config = dict(
    d_mlp=1216,
    rope_fraction=1.0,
    bias='none',
    parallel_block=True,
    lr=0.0143,
    beta1=0.9,
    lr_head=0.00486,
    decay_shape='linear',
    batch_tokens=131072,
    train_tokens=613200000,
    dataset='wikipedia_en',
)
MLP neurons of a small language model. Each row is named by its layer, matrix (down: output weights) and neuron, and shows model dimensions 112-239. Each number is 128 + 32 x the weight over its row's rms, rounded and kept within 0 to 255. Numbers have three digits each. A neuron's up and down rows have the sign that makes its largest values positive.
Before each neuron's rows, "fires before" lists the tokens most often just after its 100 highest values on Wikipedia text that the model never trained on.

fires before: "– ", "0 ", "7 ", "14 ", "3 ", "("
L4.down518:131134149060075100111142078114110075092133080094151134210140109126113161118140108092120134115112103166102118169152157184117159108097113135180071138179126157133123117163134119117183124133137133088095117064156142138141104080133076165040156088143116147074165126139154159118108125077115066145171165121051171119115143132103101150091159150151167112117120093142087111156099144087087155206131

fires before: "3 ", "4 ", "3", "4", "2"
L7.down1187:092093150144124038213155152128103103127159122083132187158211135096147102073080180118102132151154114119129130112089130116180189145059088112145125154087125148153171163143117088105130125131110133148107194129101126170149135098061113068119136179058093145120166130083153195141135137141140077127190126164119066056127153124169093083148131164067144138125102142125147146152139113081084182086109

fires before: "==", ", ", "==="
L3.down1000:108132139041151116134145139208102114133110152078150135177137127141125071088119085044120022103157127095113126109163195142156091116105116150159114135195130167127098137150120095081080125141108106167061099104167108127109073157157125134076143083149139101142113165130128158121096103174190098117118149078139090103131119152112127130134102141128118120116084113153161127165122197108111137058151

fires before: ".", ",", "-", "–"
L7.down1183:175159057127099084152106176186068126120160155139089073152127108146123155127133168147059118201130157179162131124066134055183155097113086156079147123112127151115165158120144035151090126157094160152085154174087107187145087128100132144150096124137117112101108149109138122149094093146175116120100126107168128183113096115089174093079069161096119174111153052135148117092158093129090095118142

fires before: ".", ",", "th ", "% ", ":"
L7.down169:159135139189156114113121122076157072112082141059124116176073095157152096062159128192112097144108118130109126065161158107111139140166140132094069189098149164119193126189099125100199161141172136176117134112110103120108170094067146112133142137110120128153117138115143151110153134110110131092209140109130118144079104181114132124117113192171131093142138116107051120150034184109114087089121

fires before: "7 ", "7", "8 ", "8", "18 "
L7.down308:129157113134104132133099112093092088136185115102105140092099148097155132117137075095123091144138154124220158160146110092121165123121039102085092134123179114093126141151145154127150162087104185106119098120093148125164099084177131149122075127165121127151126185095126141103166168128112103081106132112115138138147116150053116137084080144165140119152205109114087105125077127171166101127139

fires before: "\n", "\n\n", "=", "^{[", "("
L4.down301:092118125117097116120086092119157186111142179101135115131110161120098149115116165089136114132143173176105152093082162093126136099102092131145123155100130139094158119203084130067142140132176134121143131146132141170112139115169138146055160120158092090127093138069165174149158133145061125136126107081107115050105109133109104126130111151136097154117112155170111116124127132143142163150080

fires before: "1", "0", "2", "0 ", "4"
L6.down1009:104166098134124107150191184094121165131161098159154149156116124056177088104145179138113138142147200148150127144181162068078189085133134103111132117124066148117133133198128157112137107128179137150111132169127194081100125098128132168132125154138180163153134106117211073140066065153121135144118094131165168123139105172151138152124198136120086099127147140088138105071086133132144158080128

fires before: "8 ", "9 ", "9", "8", "| "
L7.down498:096089172138162116115163034120084128159129101123144148141159109105136136143072129095082112145128151131114053147078185171121131232105104123192141130127153152144141146124114149124095103203184197158121114128137086062192196147139133174150132137090101106077097164139133156158141145129098109100118094148117112103108157152121036141167106142125136141080080166137139085128096197104058192119124

fires before: ", ", "the ", "it ", "that ", "\""
L4.down1126:180161159147093092187116097165130116127161090155065108189169154140137142061066114117122149102128132092104096129130126173146142111107080171146067076130058130094116092122136103138148130191104177126077074136093161085126155159108133121039169122087111094125068126126128088078109082143105165100099106122097192106111136120125190179211130130239135173151133194126112132134124127076127117156150

fires before: "\n", "as ", "\n\n"
L3.down431:162133118155065153134104111112138131100126133107190090150223078085130133063157110152123121141152135086129115152155232094092093116111122159182095103193127142120114152158106148099105164092194101090105170095182142115137129135135149200087098155118198170045098112156079092142157112067079130149131136168115134100155115143110149075110134124161182161092096085153154126131138173107069130116141

fires before: "| ", "|"
L7.down1202:105092064180139139141175135162102121130070137104061110138059079116112072138125084142092101152114196176073135099128125198119175077101110112153123091090120134104141170082118101122122131126162080097093141148125139201126095184113068141032114074056137151084177120120164141096178122088129153092138139130054132118117125105155134127143178121182137138115154169077122127115134149140046126118169

fires before: ", ", ". ", "man ", "\" ", ".", "'"
L3.down499:123148126121122109050109105124141148109103086099162158081148073119177093124144100170094112111171141154059156100099051108112101153104114152129161159118147127107143142135087095121134118162135089182152109117159089161076108168103179112099089065147116106150152125129149170157129073119164132189116089151085094140142073146091199103116142117113102124157185122094111143097115142129152102138119

fires before: ", ", ". ", "–"
L6.down975:139108152100085120135089111077138141104071107134124130164114173134112123170102091077087139162078121132108114119156118086126154153169151136073128127143062093094101132126154159161136104127124162172134147112151105126176096102147142130095134085091106143162124136145103113125157128181098108159076106168141107203149107132121096097145170116126077209155178116142109089182157096075159185077095

fires before: ", ", "'"
L7.down225:104086181056116108123154088147059103162081179109070150096087171108100048132069094149089088121126076101160128164148122065140117108135141109120187152130201154099167159130141130135100124141064071162094158145150086127126106090125124134127094159120125093213157141147099138148144158121094175144142140121148114137116135088168156129083177156170110130192190201107173128134109146138102148072136

fires before: "-"
L7.down26:119146211129173093149142119075106136141135155103104157145138074164156196084168112084121120141125105162152121159100135173121157129120140115115081056124098150119142150138141139160113079117127184138148167127061129071130168096096118129111114175131158124144101027141134168168095125080048135113133144087107077110136162114116138107116076150101106086205142173145113141071185131101120118169094

fires before: "\n", "\n\n", "| ", "States", "of ", "States "
L6.down94:108133141122149098128141111148119124056120147135144158162181135103102086097145158118109158086154103095148053152124144149118186156172179106133146126103162159148113121097170124121059152177109114073136127181144117153132082162097111145093169117094119117160122103178104089161112142174188131138160127135152143130149139129102143111134134157102181149134153127153103113109113162180095114170160

fires before: ". ", ", ", ".", "., "
L3.down3:142148112109142149133076142134130099163123148102171172070112128096135168161132103181122146106184128157076155150094125124139101173143112124148176096161126114198134161127140169174152070142135120114110133115144146145149069195115124174103128074142024122100175105093107126113183108121120093152170119062155092103142171181137142094142140141139109129123161118084151096152141123090132162149129

fires before: "the ", "least ", "is ", "that "
L7.down1058:100146147139056109131153120174139151137127145140131101129126106104179104120118083130111117138168105114016084148118148136159083175114114102130094106059100138134195056147135128110149120132151107183138076170135113104118145134154156161080141055070099094186140115173137141109119113123143112154171137132151113210193159101108109143187150191066152161108080089115124153099161147102109126152146